{
  "num_hidden_layers": 10,
  "hidden_size": 640,
  "num_attention_heads": 20,
  "num_key_value_heads": 20,
  "head_dim": 32,
  "intermediate_size": 2560,
  "vocab_size": 16384,
  "hidden_act": "gelu",
  "norm": "layernorm",
  "norm_place": "pre",
  "norm_eps": 1e-05,
  "positions": "rope",
  "rope_theta": 10000.0,
  "rope_fraction": 0.25,
  "qk_norm": false,
  "attn_scale": 0.177,
  "bias": "all",
  "tie_word_embeddings": false,
  "parallel_block": true,
  "init": "normal",
  "init_std_qkv": 0.0252,
  "init_std_o": 0.0,
  "init_std_up": 0.0252,
  "init_std_down": 0.0,
  "optimizer": "muon_variant",
  "learning_rate": 0.00151,
  "lr_mult_o": 2.0,
  "lr_mult_down": 3.0,
  "beta1": 0.95,
  "lr_head": 0.00517,
  "max_grad_norm": 0.5,
  "warmup_steps": 200,
  "schedule": "wsd",
  "decay_fraction": 0.805,
  "decay_shape": "pow",
  "final_lr_fraction": 0.0,
  "batch_tokens": 131072,
  "max_seq_len": 1024,
  "doc_mask": true,
  "train_tokens": 1073000000,
  "max_steps": 8187,
  "dataset": "wikipedia_en"
}
MLP neurons of a small language model. Each row is named by its layer, matrix (up: input weights) and neuron, and shows model dimensions 464-559. Each number is 128 + 32 x the weight over its row's rms, rounded and kept within 0 to 255. Numbers have three digits each.
Before each neuron's rows, "fires on" lists the tokens most often at its 100 highest values on Wikipedia text that the model never trained on. A number after a token or word is its count.

fires on: "z" 31, "i" 9, "a" 8, "ș" 7
L4.up1532:061155153083136146176114137124141158123160100116161100156108092081187087109100117115193073105155162180099098124110115125084125191100088156157103101133092077202112132179133136109168113110114195100103068117112192120097097104132129087143126104156129120163107093205145080116130131172128096169

fires on: "'" 67, "nav" 6, "as" 6
L4.up750:160178173110110177088095121092140106102092144173137084082119117118192124107133124152134176096136089144105137101072121084072156109100121120131140192162136224114129137098152136119150110131132123129098172185114222159137143122113142070137140097149135102152120105129118119105199081104164122167

fires on: "non" 21, "1 " 14, "6" 14, "0" 6, "Non" 5
L4.up1223:100183163134062149134150125146138143079090134114152179137180118178128165127122085128113196147112154098127094140142087141138156112143171106100136155167163094136127140118160099107111125150133112191167110113132085136090128124100114170119063145039135084072123102103107129135144091159128146120

fires on: "g" 24, "'" 20, "n" 16, "th" 11, "z" 6, "Gh" 5
L4.up255:158126118102108083119151111164058126131125160164156097145141174144186159143120091153138122113112121108076120057065159131107189111148104151095098096144090185086094122117096137172134131141136097085096110146104140185103109094147154136126154093126088159138113108189148074156161176160070143172

fires on: "===" 24, "iz" 11, "i" 9, "=== " 8, "- " 6, "| " 5
L4.up2399:056159109113132143128145158138132133147093204104177062131118114158114184181161100067153132103110149106088113111117102123152132128133062105067154152125067139176094151177149046096101114163081124054106071080162085129113189092159053135092111123047123079112172141208108120126126119175129089148

fires on: "| " 45, "3" 6, "; " 5, " " 5, "W " 5, "9" 5
L4.up1157:111129156097130109071083222132158091142067135145183193128104116140159155091168147137130127142143166100165045104175147119128134167127099132067115106175080166223108130111135144167131109152167126133127141084093143166060139122092154129130144144140159152141085099091125048165180112127089203148

fires on: "'" 51, "u" 9, "Mu" 4
L4.up1287:099118104131146112174120091097220154110121088130101133164131067073167081110153102138124164115098082108112137087147159108092157084141137117169088094133112151130130184146142127077125129124149175132072118154135131171157126162099104150151148167069073093156082122122147140107120138144115115147

fires on: "y" 30, "ock" 7, "ax" 4, "y " 4, "at " 4, "oo" 4
L4.up144:058137117131129109110111089099119113147121129111130100164108148125111133055147145196148141171149127121145175148136057144171075163199131160135174136070147120160159155156094123137086119148134142082141111091130120075138108140117137119140172119127141156129112207145149169114174152095192099125

fires on: "is " 26, "were " 11, "was " 11, "are " 5, "| " 4
L4.up1772:100149116088111166098140132136142124129121101156133106139147159139142130157160156139087072069079162103143151137159149164135150135124105134137084062144166150164181119165124115116093140148139139074146079113139101155065142131144084045099093147050139182165182123142082126146132157105118161139

fires on: "Ex" 20, "es" 15, "ex" 15, "the " 6, ": " 5, "y" 4
L4.up1813:101142112122111093115122111122096080123116113094166098123140109155114104147185153159091143117113163140076112154142145114063096102132162056140116092066212133094082158161103109158138138135135145120111134127107092135103078048131087075059149127099169148112158143122136116136043163132098069132

fires on: "for " 35, "For " 19, "of " 10, "}" 5
L4.up1590:104105129073138122161136090084120143200105104091141138094141142160127136090119158170170137121157084157118103121051172172133139115095132117112166123106171139133149104183129188102159107124107180088089192126087153127126061171195135118127159113095163119099118147116125123134140094160170136119

fires on: "ul" 14, "m" 12, ". " 8, "ur" 8, "u" 5, "eb" 4
L4.up322:106167188122085123131159118106106105125142104112072135066158134101058146163129196110170083125168144131089169156121196140119126154128152127127133119108076165062153131142072129148145098135155117178205063145123169156125141169175109135097104123186173144082070120134112183122039118128148118141

fires on: "| " 88
L4.up1656:116174117147161177121118117178133109082116135162185177164072144133172127147134088131122155141148077101140080126110125101115130179115116103101161133062122155155171140076163102112111168111132135116165149161123175128108140091139160083157145139126146140118071113092118099139119134136106111144

fires on: "at" 17, "-" 13, "well " 12, "ago" 6, "ang" 5
L4.up1444:119107061143097144100135121122122124088097197124119128156129177171072102034157132185098117120132132155055126192136129150106196125145102144119151139111128125081094067069127122139152118064148164092187127156170135134110132109102120104137166147182105071148160075104137137129146124080074172163

fires on: ". " 55, "| " 22
L4.up2280:120129099065128103125144129147145101053073112166110059117150160106149153129148123124153096091119086116146085087118117152109146129060172055099222093123150176172176115074164068143102167126113169117133102157130153155147138142100143111130140165155101094120100101113160154107123128143159168101

fires on: "," 22, "than " 15, "-" 9, "in " 4, "ang" 4
L4.up587:102142150136144064113109123222113125170183123127182067155116133103133099131179120096102114156148175098146144154140104125124143151138095152150171085179120144156137138123103110146157145126184181109105181111153156095145160166175136129106097104140147104188180104165096098175156138160112109102

fires on: "2" 63, "2 " 32
L4.up2167:151139186186139162166099126136114102089181134127150158089083096153106131111138170100094107126138135119122104158096074195151149168162127054169137101185166111122126106057135127093093079094105112114120095066153135114182117121105072185203177111164121074128094127160154069165082084116151139160

fires on: "\"" 20, "also " 14, "More " 7, "a " 6, "noted " 4
L4.up1928:140147118180102130130124078132169177088187183103105101132118121124149176066161150144149139099136139141132117162127124191129173106105135159135161120179144111113105142119157100104110106069077119121169083110119091146116108109133158149156139109076091155098161136107155153182138132100135092126

fires on: "| " 34, ". " 11, "v" 11, "; " 5, "7" 4, "3" 4
L4.up2460:110106167152123109212143078133156105168154104107107124099158185155151131101102155095107116130136116159047167129165089100104155129114097153105127201143177160169135157185161086164134165140118091115139127191169087105119100160123118106128144104094160145106142141146088107099121136156165091181

fires on: "-" 38, "one " 16
L4.up1291:162146085105098164045106156138147161121153157123162127166125142148109151083132127130157130184152105161131112138120130085149130109109090154139161107074146068162118151106145109129149104164126132148128106135105176108116146197108151133147141112150088130183149096154102182122113120121140148109

fires on: "of " 76, "% " 11
L4.up1864:111126083105173156125112107162159133100088091146100134093132153174150151117173114110165131130123158111115135074084099140132108134070164129104123145152138207103094090137128127166167138036128108126114159114083118159140162109153116162139144190135133084138114110108113114162134131097152141132

fires on: "\n  " 57, "= " 8, "\n" 6
L4.up2168:147148124152108118060138144161133126109113115099121137101100114116084137156159118148186127064155137098110165150176149068130196158131088077142139157108091157121115104148129134126076114170190151091094128122150100215122095139131097121092144092177141111193086091143092103144111093109169056140

fires on: "J" 24, "'" 18, "-" 15, "| " 7, "j" 7
L4.up1144:119069148153115129098127122096083127151139182114156164149112131137045105099076130113115128105199129091074147089081065129118170140069110165114115135172149087130135145148105098077131108118079148101136116098093116172138133147145119134212117119115183177089086124167079092108093105123123171154

fires on: "(" 58, ". " 9, "—" 9, "- " 6
L4.up1670:111116127120115120184114173110094124147156138105116092098089133163157122103119168193144110100134099081148090155073111092099097104118126101109124097107136070145087154157109107133098132170183118206151152152093136166178138111145204098149154179104102143120082170101119072171126130114084133145

fires on: "P" 27, "p" 24, "K" 14, "S" 13, "U" 4, "T" 4
L4.up1084:100156160125176132076066143095096174141112108161183189095149156101174124109081180184120107136072108167104101124155150097088138126112174153083143135144179165105157169150089096095104074128170088089110138162126159148145160094164145120169101129159162123120151171084135186175090161162110113158

fires on: "= " 18, "(" 11, "and " 8, "of " 8, "for " 6
L4.up843:125118162101075136121107156102145095216113142120165125130073102105156173159101114144162173150110136088146080075098136138158124119148110114095095108107123112171094170011110190121135128095117126121081178162137116156227099131216080158080145159111105113170148135073148139081131162100135074147

fires on: "| " 51, "of " 11, "to " 6
L4.up190:145090108096113096084187104161100090122092147147150083144165160152137123165164140112129165109092112141102133114132138125172168143121077120106176146101155205166099188094091127148115123121157136099120167095117123196109112116116089084174111086071163095108108119137154074175188129145090098141

fires on: "| " 65, "- " 4
L4.up1451:136135087125138133127111126158157123113123124144068091122111170116109128121135129090120123152133138141107133049120096121088154125148202163154166102114165121145150148176112065137122179065105049129162122086085172193167063124171107146119069160136154088121106147138098060108146149154137133118

fires on: "\"" 56, "of " 15, "u" 13, ". " 6, ": " 4
L4.up901:120148110109120129123132074054143116110179092094158146164053108113122129064131115161147124171145119107101185121133137132179097148120122083145105086121113172149139170169101135136097117137096109128079082134115119150115141140185128176167156114191172182129107127155090117131096130132087100082

fires on: "of " 42, "to " 14, "being " 6, "once " 4
L4.up1071:131145107123121135100194149122134102071152114092087165075152137150089097127107109219140113079110117108120147098097082156086131140126084162121133103089117096151153185119144156133146195175141177124050099153091102101095166101179129111178099123148040153089154175107129103117069167098105093100

fires on: "\n\n" 30, "ro" 12, "of " 12, "th" 6, "per" 5, "ers" 4
L4.up775:122147172203137123070145117209149132151137183101114163114089148111113135180110142116124110079164099123111090123097094176182125119102124171127142146049142132124114154184094089054110059144146098084139090060108144135146092183123134114103063114204089104105149099148130116102121091140089135103

fires on: "than " 21, "to " 10, "with " 10, "s " 7, "of " 7, "." 6
L4.up2093:155137081057112120146163055108146083069141176108159180074211098114163139169145156101125141118081110169161058100102142132160140168123131074149227121106086131147122111152144125150133122164150098184105064137116142093114109106156127172137096173111135137119106166096113131151135136155130115074

fires on: "and " 79, ", " 7, "or " 5, "e" 4
L4.up287:158165192193153126184096114120170059102090152099128152117150126135164110155137114149138146148132079081127146152049169094109123141119097202091058083173143087126122133148189091115128125142120108180099096176133124176113103113100138115152165087111075144175135099135133106125095094084122080144

fires on: "." 45, ". " 8, "| " 5, "ik" 4
L4.up2092:112165152098139057106109102130147111155083120214156124137153148106100136124101139142109111093125161157162128123119038137061112094170111102066086162116152062120145195123130140055050151105100083089141195155179154172174152193090094106143148202117139104082141120083106159133158125128100099144

fires on: "in " 14, "(" 14, "of " 11, "to " 9, "for " 7, "o" 7
L4.up181:154129138126133118128126083091179168073112147128121100108158117095087180110140115066088118121135157109097174117102173092114117119163117132131153125149142144056086127103086095148141118179174096079151180189183178186142140125116156112139118104119108159139218169134184143162164092125101101138

fires on: "–" 17, "to " 13, "tri" 11, "by " 8, "anti" 7, "-" 6
L4.up2252:122162134058139138165137155142118098119119107174103077163164150155146130156135157122141089129166143114180136088133177151144099151129149204130191185073059146133110084139055218100179078141111130147125131161156171174070132136127167178083081165132146117120091184096132083109158096054123098067

fires on: "| " 33, "–" 32, "of " 13, "-" 6
L4.up1955:131086122159140130125168119097140095122126093148087113133111166123144110146130143129189099148162125109118156092135141144094120099139140132101146123109184121109122156115151176113164101114142111128164129139092174130139151116107110089120084126120166135157209215097098088160151121122105105140

fires on: "." 39, "| " 27, "|" 9, "al" 6, "; " 5, ":" 4
L4.up1333:086098165069150123155156111044163126129117125153099081137135135135130117090148139126126122148167140145118148170172103109118085092101094122118132109110148111178048151130158126087113167057124138041089123175136160093130111101129130126106143085130180070125118096085134129135081066132134122126

fires on: "to " 17, "of " 13, "a " 12, "the " 8, "Cal" 5, "cal" 5
L4.up1386:132147160087168112157096128083128156155136047131146120148128110109132153170087133137167118121158163087112130110126168181150074134133105103140139141096065052178064118106140159136107066094176102125126140100108143071088109174117096138145092092114138173140104095178190161166121088094190126082

fires on: "in " 31, "it" 9, "on " 7, "its " 4, "to " 4
L4.up372:133118099130179108099153110139110145159115160123131150183125143137133122154102185108121165094137122093121153174145132136146069144143139161085115133101088099144130150166111221127116147127128159093180155110106131132183110138105121074166099159132163143152139129118098169152090140117139138142

fires on: "-" 17, "h" 15, "at " 8, "et" 6, "; " 5
L4.up996:146093112100075164113173162145114115130115135133146098100087175165157088113123167154125133113146144074147091160175136203112123144174130157111156117040117096100142132161129083153103119156176112128109163170167090162128111125134174162124094082101114084135094128174139142160140112120103108099

fires on: "(" 46, "en" 4, "Record " 4
L4.up567:087109119108153147082134115121122149202139078199132140158142131133165131095209166147131082155150124133155112145126063140140135112140137114159163161140143070169179159231137145130077175145092132156111175136125119098065170104140096130058119157140163141094117082125107107129102180062131126121

fires on: "K" 19, "into " 10, "G " 6, "D " 6, "replaced " 5, "k" 5
L4.up1482:055160085166121090113122133123155121127098173128139160073063136216124181148155097160161166116136127189087118091100094108136161145172108116140159122133113141055153108138104186158119109088097105068154153056164135087187103132166188097114107107199114148163129098081132049105116088139149091097

fires on: "'" 29, "(" 13, "ev" 7, "are " 6, "\"" 5
L4.up861:136142132167164134137076135127222136089122136099185118161141104109109173107159158201097143106053149098116073188155123107061119124106080091119147138136148115162093172167151129138112150136119148127133121086116116113153152115161171136109175136082166126154152144103108142107080115114098167090

fires on: ": " 25, "\"" 13, "s" 9, "ter" 6, "ing " 4
L4.up537:105128092099135097111127168095089152166198181130146092100104147074089139085115098153091160110122125158138139200114072195153106064179101054119169114070130054156089124151103122185148115107105143114137148085128146079154137154128119194168105141087174150112123103086162145129097100104101113139

fires on: "| " 58, "v" 13, "-" 5, "ag" 4
L4.up616:147101156140132163094084124124136085166160133144157131164093094177100118178160150157100079129122125158092158072123155176105175134159101128061130184141195147137094162138141132130133102156141105151141160123065103137087090161120171123182150079115136110153131116114108116191153129144142101172

fires on: "th" 35, "time " 8, "time" 6, "Let" 5, "hand" 4
L4.up1341:145079098114163198164105144089126115111088133110217105121146103162056191074140158083079146173098158138124159104192111125135100114116167086144092095121154131117115156112124118163146127125181114097121154067108137105104150125122144204120101154137052130163089098139127143117125070125159151130

fires on: "| " 26, "to " 9, "/" 7, "ed " 4, "ated " 4
L4.up896:136197153105108141095128144140158090157059112072123103122150122167110151134140165118125064067074141092139138067159128052162155111175092065153205087143157157115084118122129168118147138093120184114133102151160144086093149147118172143078093151132176081088124123139057149140181113074124075122

fires on: "1" 29, "–" 13, "2" 11, "es" 4, "qu" 4
L4.up1718:112192059139101098166116152033170158135096157097128131146125144155099114186110113179103135119098113118114185145136119095081177208141134116128152110087104121104157155134140128160149088155130046138047132130081090123112163133163132114136107145108120184155190123113123143161130132142152158117

fires on: "of " 22, "un" 10, "^{" 9, "to " 5, "K" 5
L4.up2556:110147099139152108094159142114177062155117126193057138138206194125110144110166178146123127156150158178112172127101141096109170137101124096100113130158178096146120142125088169116067149073095149147104136170104100143123146127147062131102079147082076126111096173088050115106118155139116089181

fires on: "'" 44, "of " 12, "on " 5, "only " 4
L4.up514:103145121148100129125148165147147110167118160124127139098148111164070154108143103184117105090100094194123115117088075056129137135103152142133109041163083069107062088139176135096106124093132123110144143122098093109128153135164151092182111168027135106129138077101093126180139100109111126110

fires on: "-" 31, "0 " 26, "–" 10, "'" 7
L4.up1557:148126098166168122141170196092157119154124095138174139111095144120089146099133081111148123168123114072108172113129191128074188119173124182148142115173093124150064131106194137083147086148129099114127164151086082104076135138121128127141120148161100095109105084147106154150125111117161179195

fires on: "==" 42, "(" 36
L4.up1914:050126137174124138117114184148110166147093074136087128210158068153183074097141169138144108128102097130124133145181170141168146060135140149183089180142117024131164137149154147141068193140128096122086092139088178124158093131133165106146111156138117158153071116105120118137128142137126117173

fires on: "." 23, "'" 22, "und" 7, "’" 6, "‘" 6
L4.up2113:120129105196133081128119106093079092060117137104131169150105152188149113152178172158136118127096147130129126055100117134051146095141083146100123124095175129155105085091138163140082080129097139128140099156166133130142113108159124088147171142109122095165115125112137181110120115106080133116

fires on: "N" 25, "against " 9, "in" 4, "m" 4, "+" 4, "est" 4
L4.up472:172133172166095135114132186091119075092174106168121178121082181134097145133098120154144139105124094072119101174144149160077144159149111119135131071166101143104130147150187079123088128153178073109120138150114135099138080137171171151134172124086116120113170132119142073171066105192166077128

fires on: "\n\n" 36, "is " 14, "of " 6, ": " 6, "was " 5
L4.up1440:102131213145184136122107138162109082096132180097081149108065220155149183133132164155093151133129136102124133134155210067108111121191129158104146114100132174136103172142142135100182113145166146131122041148147076103160125172122089153150136093110153139135124109080108157080086124156111109130

fires on: "as" 16, "ș" 15, "z" 12, "au" 6, "| " 6, "ap" 4
L4.up277:105104149116115117147173103047141134153166155100154077204143087065144137094134125090116031132105147165155154140154114144123109128115079169202173110081140091144116138162129163094093143090138196104085101078084110118115163137199158132119111123166143152100134124081110111172137132146108161131

fires on: "| " 40, " " 5, "ock" 5, "s " 4
L4.up455:147136117097122130032112148100164143195097052190129021086127149113126126169171133136085166167143173181144094165150025117117125119170079146141171132181107078154154085095125079145123174116107107112165092134146181132111119159127129180123116113126123112158115105080085098108161136106171121132

fires on: "6" 15, "2" 12, "4" 11, "1" 10, "3" 8
L4.up759:086192181151167153165075191097169120131091085170172131181082124120142093135092080106100121109124116088171120094141093114170108121124147111105137100151172124148203154127095083127139117099081146139159186196107165113130126158116222081120109162118164164135110105104141204115113143152156156157

fires on: "| " 41, "g " 6, "lead " 4
L4.up738:106156138103140108105151140141164108051142165108099089089086056118093134159116112125169216124171121116052162162133146166121128146180036170131107148148127077132132164156106122128173111132095123135116125118135067155137103164075140169077068163096165124178130115156105138128163085123085118131

fires on: "-" 27, "b" 11, "===" 10, "====" 7, "=== " 5, "h" 5
L4.up2162:119154154093048149109141138069097070193183127150131168079140124050125112110114151147088136122102120139073110130135103158085134161199166139137164150121091096148151141101119160176140169178082071139122132114114101172062095150164100146161051069132161117105164137179122087104137134174130132121

fires on: "\n" 21, "\n\n" 16, "to " 11, "in " 8, ". " 7
L4.up1835:104093133118161156125150147094112143147110123130161143107142098082130085097154118169168111154175189135128119147134170137112162129192075167126158077142153130111146107097110049159150105083079135142050054167161124204137184094088063101101136128115112155107116142089124070134084129170173087149

fires on: "under " 28, "end " 11, "Under " 8, "D " 7, "war" 6
L4.up363:101117084147157176134146087158117115057151118104100125119125166063142168138104128166148146147172143125143094077139127120079139117091120061089112161120171133055110168182103145195151078105145135100090145106156166202122171103185109116111186181131121129166117163144129097155057103166124116151

fires on: "U" 35, "S" 29, "my" 7
L4.up1913:140122177101137133104126113055151166120151108095082154131156129136098159139097152205070069148143162147104097088175094059092103110133142114173110119104167116152159095116140125130054095106141121122134078079103162171019186139115135108151170209120154117110146163115089151199129132141130038102

fires on: "\"" 32, "—; " 7, "With " 7, "Television " 5, "and" 4, "of " 4
L4.up1166:189167111106163139145164062209151131054153138149169112094146087084164085060147152097158161094141169129150148189138101215110135160119132133152110127183106132153184081156102139163142131084150112144132111137075110133089139128141128183111163121137182135109111102118085088093118133129107059132

fires on: "F" 87, "f" 9
L4.up166:147118141092156076128112114125144139144136132146125121131126162115084204137123111119096100121134100100140155150145173091126136103112101112166123133210082174139151205176160069120169084141186117114104101141136099125136105199118151168147099091087046119096121146120135133170159132138083113161

fires on: "-" 39, "," 15, "–" 6, "north " 4
L4.up494:096141143115179115158134155165159089182135144141146079139122078106099133118120126044181184155091124120084101180098145092135135086100129129095082139137104129134147171132141151120175104084152182116082166124144105149128144163158143116163089185121098074164143110137119161145139062156099166165

fires on: ":" 20, "\n\n" 10, ". " 10, "| " 7, "s " 6, " " 6
L4.up1025:109105133076132148147150132182107115106117088147093115105096124103136055109151178116106093120176151131118140091151122157171204147106119124125129097164104089136096185152098157148199104132080127108074107175164137092141190101100182173157130130156172133202153142104127137108169120156097128130

fires on: "." 24, "m" 22, "| " 7, "our" 6, "ed " 5
L4.up1982:122159116093174120099171123140138164097158083137203109132118152194088130152210065104157131123093084119125168111125120111162163087122150105073180114156117112142149114112126099129109101123073148170139147168141136083140177069104170132148118134138213131112173159150168147154162189136131143174

fires on: "'" 85, "c" 7
L4.up1742:119100048132124143141095088088151181159117161125143135158163147055080118081208153131148129105065119160109160093148121155113117113103147161109126086097133136113125121145158131162111145098113159129130099114184169128201176158138126147066139134126096089084110132116114100143110106167098107152

fires on: "/" 22, "= " 12, "| " 8, "; " 7, "Team " 5, "art" 4
L4.up1301:140121174071117156120186161136122133161130131163149195084104184132068129099101162144122146095118098142124037101119063129095195127115177144126160157085114111123153119075170118085145134135126151090126119165120129111115083117136108093115226162202113099146097096146094192144112128126167133150

fires on: "to " 39, "of " 16, "for " 11, "o" 5
L4.up80:146129144115128096111137102079197135159132127131105119131057128097175071145123155154114120160107137131088126136090147159133113138085105102091077122111130114184046112148074124093153135121170106123116110069127160148178134159109132067082124091130146105158172121126140110161096074155159100137

fires on: "-" 34, "led " 12, "moved " 11, "returned " 6, "referred " 5
L4.up790:098134142133130148114132180134167144117148087122111178116164114111075114127117172156121102159140126164172078088141127134105121133097130124144129143148085067150155150145163099099185114168119155114164136161110199093120132164088188162114067171118139096115119163111161178097183087129174087102

fires on: "." 43, "'" 9, ".\"" 6, "time " 5, "y" 4, "ing" 4
L4.up2284:138164179148105162100092114101117117155132120117157100121149147131142151145131113128108137139067206125152105125120091091096093138049115133175149106162127095194081133163180150154088115160070087191094108179099236138127127196084169105142127161113155141159102156145124087069167107146090112135

fires on: "| " 27, "un" 8, "in" 8, ": " 6, "en" 4
L4.up2115:087171103115132157135077153177134118171121148153105135169150128080146096133114183119149127110155125096195165144139103134133114152120087130174061147112100156181217114143140077108144186152133139043169142117149059111120037119171114162115150100048100203163094115147103147156155156078135108159

fires on: "of " 17, "on " 13, "ig" 12, "d" 9, "about " 5, ":" 5
L4.up1695:105103169130120146124073108136113162120134135141137117172112118111069178077121118120052130118051079179119171168091163104147107113153106149142178138169162086121085147118139170151103113144195099112130122096167139144112187112113102129160137125161080128128152081076115115162187102119155061117

fires on: "that " 38, "over " 6, "in" 5, ":" 5, "it " 4
L4.up2263:149119131091157112169122128203147099104101146146212089093118131137124200104087140145162136118156110174112110166142129092134166109106113134069118135107146102117108138099086105112170108130149162098152109122153160116090135130199117220141128152115126127140146108109068118144151150142083097130

fires on: "(" 16, "as " 16, "known " 6, "born " 6, "\\" 6, "Statistics " 4
L4.up2174:097121156112111112135135114177046130124168128172100146171101113094115117134078166089093113170144103130099165124095139098179096115115123071211094155105172141159111159180040090114065158159109112159138118150172070105184140102089160071100162143106154130184086167108148098131137062047176135143

fires on: "L" 21, "l" 13, "\"" 7, "main " 6, "Pl" 5, "called " 5
L4.up1057:104137133141123153144124131123133077094172108099158158197142168120110111177134077098132112126117109076164124098188125077149090159207190096106117107129176134082085143112148181079179115062123076092170127092094140098101163091158139206175114190128147064073158142089072153207178118085129147204

fires on: "| " 70, ") " 7, ", " 5
L4.up661:130140124095130171123140125165159143118125149100149114121159143110142082144132094152118129161130105115154153126171139141113117086151083137124186121135132109180158095146138134124118132150167173100162140143122173125125129161128073100171167106075098140099148150168144085131133154165138084128

fires on: "==" 46, "Record " 5, "is " 5, "===" 4
L4.up1264:033170111145121113095157092169104076087148104097121105122112157155132087132135192148152158075086105110145102094111098182132126091155158107164118108122106136117129105105082141103096164112088135201155097138109109137148133175141179141126065113066196091124126194150135168142061130096116111175

fires on: "2" 48, "2 " 17, "." 6, "and" 4, "n " 4
L4.up2034:124088170106106126187101067124088132161132160123113161105046149079141130120153150172103132164132111176104074116119122119140143140116111153118133115134118133109117158100091104132072091071127160154126104112182120159182133145126126099123124091194153098184083156117113146168064132115129119136

fires on: "the " 28, "y" 9, "-" 7, "d" 6, "id" 6, "a " 6
L4.up1932:112109159132178110109118139141113083118108100123113098090180161147172127096149113108140161174135120100121055126108118137070081105174106115148140090118146128131097107154110093150129123083125137090180147136106127132067064164113130143144073125100148128102081151124180182134125146181095067145

fires on: "st" 18, "z" 15, "i" 5, "ur" 4, "en" 4, "D" 4
L4.up2529:083162157078087116155114103176134153116091147109114149115092134111139171155185123225100147155133094150125153045162180126107105030085092136126133157127050069100073124186182123138149133114108183151117104199139137147138130088168049152067131122086088118047135159131069127091107155075143103154

fires on: " " 19, "up" 10, "y" 8, "u" 7, "===" 7, "| " 6
L4.up742:105156164083130144128133152129057129090162164156128117118081094110129125053126097164148096133137147094157133101119104117120142083109097203114103094122144153128078157087142095081122145142155140169113128177130123134117070151146144183151123112077100157062136138183166182098115143104088121159

fires on: "'" 31, "s" 18, "H" 15, "\"" 10, "(" 5
L4.up914:142100133184159089163105166107176103144123059050109114205135120184105114143151203114136123116129131120159066089140113193154101137105110127150153097165093153183161147185165069135107120051079160096116137123131092144102110095139154125091114168067146137115192137110127116135095142051111091113

fires on: "pro" 22, "Con" 9, "followed " 8, "Man" 6, "Ac" 6
L4.up859:139135159110162135141138135127136125087103124140095168112127137105055171209155108170089123164129127120195149177140123141097120116110155094140157177109097094148086141076130138094111135181187181126103146097097117139160152115153117145118122167141148109119109123145119174144085109122067133121

fires on: ", " 30, "and " 23, "for " 6, "head " 5, "of " 4
L4.up2099:117193032099104099095181127188032086134141149019131156126138141141148138117132124124128087196151172082099169112131140158110105136122140149122151197066136140107130183141161130118129101139110110098093176121113167099103116145174086191145152133108114164100109064122120136063123173116169090077

fires on: "was " 18, "(" 16, "in " 8, "being " 7, "ot" 7
L4.up401:116133124147127110163136150127154098160153163224142089078105107077134107124170164123115084123183121071147146122140187091071104082152136065123125075184185088110171110133151132136186166110126125065142139125139153184137088172092135126068090112129116069173148122087096132055119084090166092213

fires on: "of " 25, "to " 13, "is " 8, "left " 7, "l" 6
L4.up244:160112076164113099153095108112080119115117118095153159112113099172153108174124180124126124099141152141132133074092061180091152201090090126138123094152148098114062148119172148175083086164100111169146073108069067137135043151190118102123119140085149072111149104156139133140086179157177143149

fires on: "| " 37, "−" 10, "its " 7, "the " 5
L4.up214:146112138091189130156145134156107116099112073128182082113168130180100078126129133120149187121110119096112111193111174156092128085130114108119126139176140123100170116247075167120113112094150133174113150133156180132141139105158080162154138144063054175132091081151149068177143105155140104103

fires on: "| " 65, "." 9, "Football " 6
L4.up1168:169166118147121137085122116113170135093115122136068164108076127144102130131100138138131097105105144161132134164146097184084179154176137117120144099124139151132171165117108099146133060179147129131118166191103122113117124101137125087164143164150183189134049142154063161167092129089111091162

fires on: "\n\n" 52, "\n" 15, "–" 4
L4.up1744:097153122111198129128089140123119103156134119158101115157186145188085173153171097160117108140142138115097153168127116102153104120125126094145119170103151139117119123118123124138083099139166152102108117149148127185143124103157142215105173131104143139089137197043136160138190174158193134121

fires on: "| " 29, "an" 8, "il" 4, "li" 4, "ist" 4, "–" 4
L4.up1581:101126109125141176151117071069134135177157145139144115177159096119061110124152141131108157114114165106119109107119137132117130163136171120119111173079096125113163131102143127128094096166111114153061093115079174141134174167102084081124100197123141127088080204151122132138131153100161089110

fires on: "which " 23, "that " 17, "^{" 11, "such " 9, "(" 6
L4.up1349:152088092080126067163110104112174117152133131159163173156105157136135152131117132124081145171159168126172160130172111164073164155071103141114163130104138168156162130108116135169194113071168116204118128090121141123076142169143085106139170185106144116152096127114099131080112095079099053177

fires on: "one " 27, "most " 17, "-" 14, "well " 5
L4.up1521:139164124123109116160081078204103103059118132071140105127083127176191126131152133097090143096122160137137119075130107143063141084135097110135135109098172097131124111143052082140123077120145136136166156177130086168123146091134115133184094084182123142137138130121096136117075117170133099152

fires on: "p" 44, "p " 7, "' " 7, "way " 5, "BC " 4
L4.up1059:093153137143079098168125089122102171141136138152124112136099112087121193100088152124189152181185142080163097123155090165097172127099076094087232106089135153125189139174136121166109151101140139114099089116094121117126137126177100139145092135065130101132090171065128153162181141112177117092